config = dict(
    n_layer=12,
    d_model=192,
    n_head=6,
    n_kv_head=6,
    head_dim=32,
    d_mlp=768,
    vocab_size=3670,
    activation='squared_relu',
    norm='rmsnorm',
    norm_place='pre',
    norm_eps=1e-05,
    positions='rope',
    rope_base=10000.0,
    rope_fraction=1.0,
    qk_norm=True,
    attn_scale=0.253,
    bias='none',
    tie_embeddings=False,
    parallel_block=False,
    extras=['capped logits'],
    init='normal',
    init_std_qkv=0.049,
    init_std_o=0.0608,
    init_std_up=0.0701,
    init_std_down=0.0701,
    optimizer='muon_variant',
    lr=0.0101,
    beta1=0.95,
    weight_decay=0.0,
    lr_head=0.00945,
    warmup_steps=0,
    schedule='wsd',
    decay_fraction=1.0,
    decay_shape='linear',
    final_lr_fraction=0.0,
    batch_tokens=65536,
    seq_len=256,
    doc_mask=True,
    train_tokens=371600000,
    steps=5671,
    dataset='wikipedia_en',
)
MLP neurons of a small language model. Each row is named by its layer, matrix (up: input weights) and neuron, and shows model dimensions 96-191. Each number is 128 + 24 x the weight over its row's rms, rounded and kept within 0 to 255.
Before each neuron's rows, "fires on" lists the tokens most often at its 100 highest values on Wikipedia text that the model never trained on.

fires on: "f", "t", "ic", "in ", "to "
L6.up536 [127 163 130 107 160  81 144 117 101 132 135 180 127 116 152 137 135 134 176 100 137 118 147 119 100 141 140 148  78  92 123 115 132 136 158 125 147 118 136 149 111 140 114 141 121 101 107 133 154 107 164 142 151 157 162 127 134  94 168 140 158 119 143 143 143 152 134  82 127 138 158 138 120  79 107 159  90 122 137 135  93 203 123 157 116 123 164  98 173 131 141  95 133 159 132 128]

fires on: "was ", "film", "film ", "is "
L5.up242 [130 165 107 156 152 162 152 103 161 131 114  96 149 157 116  96 136 197  98 148 116 144 162 135 121 122 101 125 139 106 100 138 110 120 145 134 162 145 107 170 107 139 163 124 143 139 126 123 105 124 158 148 116 136 144 138 159 158 143 162 170 123 139 158  61 119 165 127 119 129 157 127 100 119 151 108 124 134 119 131  96 118 112 106 167 133 127 200 164 137 149 139 141 125 154  97]

fires on: "an ", "'", "| ", "ic", "of "
L9.up573 [121 142 153 114 170 143 122 149 186 149 171 140 157 148 140 182 115 132 133 138 179 118 151 140 120 155 104 145 126 107 124 110 150 113 132  91 196 169 104 126 154 162  99 123 157 108 125 134 120 101 110 141 128 122 151 127  92  55 127 163 114 134 147 129 143  80 120 122 143 155  99 119 138 127 122 145 117 118 135 118 144 161 116 103  97 138 154 107 162 127 154 128 142 130 134 129]

fires on: "ar", "at", "ship", "op"
L3.up743 [170 123 129  74 117 118 169 109  91 126 140 129 112 120 115 137  72 162 138 140 118 112 130 129 140 126 146 168 126 159 151 143 122 162 126 128 180  87  94 129 107 112 112 159  71 136 129  79 112 110 110  82 163 114  84 113 113  90  92 113 129 109 152 141 152 106 139  99 129 139 134 126 120 157 169 131 128 134 127 124 111 130 153 110 115 161 119  90 128 134 111 130  73 136 153 181]

fires on: "'"
L4.up318 [139 139 135 142 116  91 131 104 135 101 101 164  93 101  89 110 131  91 170 132 122 164 148 149 149  96  96 158 127 135 113 136 152 167 130  91 149 106 126 109 165 100 129 118 104 133 123 115 104 114 138 125 141 150 178 113 123 143 112 115 120 125 146 119 124 104 150  86 126 180 176 131 180 185 192 148 150 147 168 124 101 163 123 129 122 155 114 134 154 127 109 113 103 136 137 134]

fires on: "=", "is ", "was ", "om", "im", "l"
L6.up358 [161 136 113 117 122  81 152 116 123 109 123 113 126 135 121 104 144 145 118 108  97 132 143 170 104 120 157 145 130 150 135 166 132  96 176 183 185 112 108 137 143 119 143 148 124 137 163  89 124 114 134 120 142 151 129 147 105 134 122 142 125 117 101 113 116 112 156 132 135 108 163 110  68  98 135 134 155 122 135 102 154 106 136 114 181 131 115 154 137  64  90  91 107 150 157  99]

fires on: "ir", "al", "il", "ic"
L6.up522 [131 101 130 127 142 129 117 123 169 110 118 133 135 137 122  80 105  85  94 138 142  89 117  86 131 106 101 170 100 117 128 136 125 150 101 114 136 111 153 148 150 114 145 197 132 107 144 126 119  86 145 123 123 152 162 123 124 142 119 129 123 147 119 135 109 140  83 112 159 135 125 124 126 181 142 102 126 111 161 111 153 134 105 142 157 150  95 163 133 147 150 109 108 171 139 103]

fires on: "|", "(", "| ", "'", "="
L6.up144 [129 139 148  98 156 114 139 142 171 114 134 154 135 110 144  93 147 131 109 143 100 131  99 140 131 158 149 128 145 111 154 130 190  92 155 140 173 142 138 156 158 137 156 139 149 127 132  91 103 124 128 145  91 104 132 113 112 151 164  86 129 186 136 117 154  99  88  92  89 139 139 123  94 117 137 148 161 158 107 170 114 105 115 121 139 129 166 155 118 109  88 146 114 116 181 129]

fires on: "op", "ad ", "ab", "ast", "y", "ast "
L5.up85 [128 143  99 120  84 150 132 104 136  86 153 136  85 143 128 133 144 122 137 104 106 155 139 115 121 149 129 124 125 142 129 116 128 114 138 112 126 133 110 112 112 141 142 143 194 180 163 136 135  96 136 180 151 109 134 118 198 122 154 145 166 135 129 150 141 107 103 123 118 103 142 154 115 122 126 161 140  93 117 164 149  82 150 104 159 147 147 101 148 146 135 128 161  91 144 140]

fires on: "and ", ", ", "ment", "/"
L3.up304 [ 70 141 141 107 141 111 113 129  93 119 119 120 108 128 145 142 134 120 120 144 138 144 146 163 134 161  96 196 115 149 124 112  96 116 116 123 168 159 126 147 158 141 153 136  92 131 126 104 118 138 116 122 130 119 146 116 134 127 161 142 122 119 105 120 117 120 140  95  90 113 169 166  97 111 126 137 113 136 101 126 140 138  64 191 100 121 153 109 123 132 108 118 138  77 149 108]

fires on: "to ", "at ", "'", "of ", "age ", "his "
L6.up356 [ 97 146 114 152 154 169 153 145 136  95 173 131 139 151 133 151 136 136 118 135 153 140 170 118 102 126 122 161 118  91 119 153 150 117 146 117 175 129 149 142 144 139 171 114 138 126 107 140 109  94 199 138 126 152 142 134  94 126 171 125 149 138 143 115 139 117 123  75 171 142  95 111 116 128 145 142 160  96 137  99 113 167 152 121 150 110 176  88 135 129 155 117 110 134 146 126]

fires on: "|---|---|---|---|", "of ", "|---|---|---|---|---|", "able ", ".", "|---|---|---|"
L5.up272 [124 156 121 100 110  90  97  75 109 125 159 114 169  72 131 112 128 111 134 139  76  97 133 162 154 129 130 175 158 129 142 163 122 118 103 134  78 125 106 146 108 123  93  90 163 141 107 139 114 104 117 140 132 134 133 156  88 180  92 168 117 150 117 120 127 101 128 131 145  92  99 174 100 102 145  81 129 142 144 127 138 131 124 141 138 145 161 117  91  99 143 159 108 118 167 135]

fires on: "r", "st", "% ", "is", "th", "See "
L5.up624 [123 128  97 136  91  93 111 120 141 125 102 100 112 117 108 169 115 172 116  59  94  99 120 126 137 151 163 169  89 118 134 175 151 137 173 115 137 104  83 100 162 148  88 136 106 163 125 113 122 134 124 146 127 129 144 128 131 108 204 103 132 151 141 133 100 111 135 124 165 158 119  77 129 139 138 120 170 134 112 123 164 115 122 148 147 131 114 139 157 179 149 139 141 117 145 102]

fires on: "th", "r", "im", "k", "m", "ann"
L4.up459 [ 98 143 136 106 147 133  70 154 127 141 143 108 102 108 136 133 125 119 117 147 115 122 117 146 151 158 132 123 101 116 150 148 142 102 141 135 120 116  85 130 179 112 136 127 117 148 142 158 168  86 133 129 124 132 123 149 108 106 160 124 141 182 157 152 114 161  98 118 142 114 130 115 162 152 153 123 146 161 156 121 106 130 107 158 118 153 137 157 131 133 129 136 127 129 109 142]

fires on: "-", ", ", "i", "and "
L5.up163 [102 150 102 160 105 111 124  99 145 154  92  99 179 107 172 162 128 160 115 142 125 105 105 114  82 123 117 125 156 139  96  94 105 119 146 125 157 188 141 142 145 110 107 174 109 124 103  90  92 104 170 107 140 133 166 126 115 125 112 149 139 122 138 143 152 135  84 160 116 114 142 159 149 164 138 139 136 162 132 109 153 107  75 150 129  94 133  98 158 163 111 118 120 102 156  96]

fires on: "at ", "with ", "for ", "$", "of ", "over "
L9.up124 [105 158 129 159 136 169 102 113 116 141 162 133 107 125 141 139 138 148 114 192 145 114 131 119 138 102 129 121 145  87 112 105 162 103 108 105 106 124 131 146 155 119 163  75 116 151 155 150 144 159 172 134 118 139 162 127 121 115 158 177 134 160 155 138 115 101 121  96 106 131 110  76 104  79 141 121 116  81 148  86 161 147  96 151 145 123 117 150 160 116  96 104  87 118 163 145]

fires on: "| ", "(", ", "
L6.up462 [102  95 121  87 125  78 123 125 107  92 120 164 151 115 125 126 112 161 171 108 148 146 121 115 141 150  95 104 122  86 149  74 150 174 125 141 154 152 135 167 124 130 153 138 142 134 136 105 137 143  94 120  88 132 114 160 132 114 168 141 136 147 139 114 124 111  95 106 119 155 169 123 137 102 176  94 165 182  66 144 140 109 126 159 132 157 159 118 130 122  94 126 117 146 112 111]

fires on: ", ", "-", "; ", ": "
L6.up387 [124 145 129 114  78 126 151 121 131 111 114 120 159 126 196 149 159 153 183 154 120 103 115  86 121 142 132 136 143 125  73 123 127  82 103 136 149 134 103 143 149 153 143 163  91 141 115 140 119 142 149 142 101 113 121 173 128 153  93 136  92 147 179 105 149 112 106 137 116  91 117  95 119 106 153 142 123  82 106 108 128 119 134 162 145 132 142 101 103 141 149 151 117 100 163 138]

fires on: "\n", "Sil", "Val", "sil", "val", "\n\n"
L3.up575 [136  98 155 102 134 130  89 129 154 121 122 105 139 200 127 118 101 176  87 115 111 187 116 141 160  99 140 145 160 160 183 106  96 114 108 122 172 130 114 117 147 136  94 102  66 114 103 126 119  97 110 103 125 187 127 157 129  90 105 163 131 100  99 141 105 146 146 139 122 129 128 133 112 183 123  95  91 123 131 122 139  97 124 108 142 148  93 144 135 130 113 112 112 167 123 140]

fires on: "|", "="
L6.up252 [133 138 124 151 117 130 107 117 147  90 138 123 103  85 101 126 138 129  92 120 128 137 155 120 151 126 154 132 144 153 122 163 168 138 165  79 156 183 171 128 164 141 149 151 161 164  87 118 104 119 128 120  82 134 124 134 144 115 117  97 114 120 133 123 112 112 107  87 142 140 100  98 133 148 172  95 135 114 121 119 101 157 167 173 100 157 146 162 132  99 109 157  79 119 176 129]

fires on: "ri", "tri", "si", "Di", "li", "di"
L9.up395 [ 99 158 159 144 150 106 106  73 105 112 139 114  91 105 129 151 135 137 152 125 135 141 167 149 106 159 137 141 136 127 106 139 147  84  98  74 152 127 147 200 147 128 135 150 129 182  95 124 122 109 101 148 134 135 110 114 124 162 159 206 153 139 133  97  92 127 166 113 160 115 104 103 120 139 106 137 123 145 166 154 138 110 126  90 144 126  97 113 130 126 129 178 131 151 117 117]

fires on: "P", "H", "- ", "p", "M"
L9.up28 [108 129 137 104 106 137 150 126 149 139 166 113 129 101 124 100 114 142 135 168 119 165  90  96 138 108 115 120 146 111 113 113  90 149 126 126 108 120 126 134 149  91 155 114 118  90 151 136 134 115 158 116 134  96 160 124 123  83 106 114 133 177 148 139 116 139 143 130 132 118 124 104 143 140 172 167 154 139 117 141 121 115 125 140 144 170 136 124 149 111  87 108 143 140 138 133]

fires on: ", ", "tim", "ro", "si", "k", "ri"
L6.up12 [106 141 112 110 144 107  76 125  96 118 123 163 101 149  88 119  96 134 132 107  98 164 148 162 155 127  85 135 104 159 149 140 109 104  94  75 108 127 147  76 174  94 132 175 133 139 115 104 146  90 106 117 122 156 102 185 129 156 138 140 116 181 119 118  98 125 123 125 152  96 112 128 113 137 123 149 149 112 121 120 123  65 136 107 125  85 134 109  92 123 142 127 159 118 132 122]

fires on: "in ", "of ", "(", ": ", "early "
L5.up357 [135  91  98 116 137  85 134 142  98 149 141 174 145 114 143 129 144 125 127 108 138 116 140  90 169 121 119 114 148  66 120 127 122 140 141  98 136 107 133  98 116 120 116 106 142 115 141  85 114  75 148 117 120 138 126 133 148 110 124 102 118 123 141 147 158 138  71  82 159 123 107 139 157 114 133 116 166 159 103 163 138 117 101 145 112  98  88 125 138 120 129 127 114  97 134  95]

fires on: "M", "v", "H", "V", "P"
L9.up501 [113 155 131 110 111  73 161 112 168 143 162 141 138 100 106 103 124 161  88 116 140 143 141 124 132  97  65 118 131  93 140 133 111 169  82 157  83 134 139 146 139 139 105  92  75 125 125 114 136 138  95 140 139 123 122 119 117 128 127 115 160 152 129 121 121 172 128 103 136 135  95 126 108 120 123 140 131 162 121 151 115 103 108 151 138 139  86 125 132 103  85  88 122  91 149 110]

fires on: "in ", "of ", "for ", "the "
L6.up27 [ 82 138 141 154 116  84  91 166 131 166 143 150 114 144 133 122 141 139 118 145 196 144 133 128 164 119 141  83 169 101 142 112 132 116 102 104 122 134 152 117 124  92 116 136  88 118 172 108 170 120 131 124 109 116  91 128 116 117 127 106  72 110 154 154  97  81  60 110 154  91 162 140 112 104  95 116 155 150 123 119 126 160 118 113 116 147 112 120 133 145  89  91 155 109 125 140]

fires on: "H", "W", "V", "ac"
L9.up714 [133 155 126  60  82 122 146 151 146 109 149 139 191 109 113 157 123 155 142 104 100 124 147 121 125 155 101 104 122  98 136 107 136 160 114 149 135 145 101 122 109 100 136 143 108 166  99  92 142 137 150  62 162 160 173 126 127 125 117 154 168 130 143 160 114 164 122 140  86 127 126  76 129 151 131 149 129 139 125 137  99 135 136 151 121 139 137 172 139  76 112 119 104 137 138 107]

fires on: "to ", ". ", "in ", "ton", "University ", "well "
L4.up695 [128 180 108 113 133 129 149 161 167 126 146 183 140 120 116 142 141  86 163 142 140 150 154 163 129 138 130 118 101 143 166 138 127 124  78 112 137 146 103 145 136 145 143 111 158  92 109 151 137  72 171 111 140 138 112 140 140 141 127 100 109 113 122 135 169 129 149 110 123 167 126 157 163 131 134 111 131 104  81 156 130 175 122 187 120 135  89 103 141 181  77 121 108 171 105 129]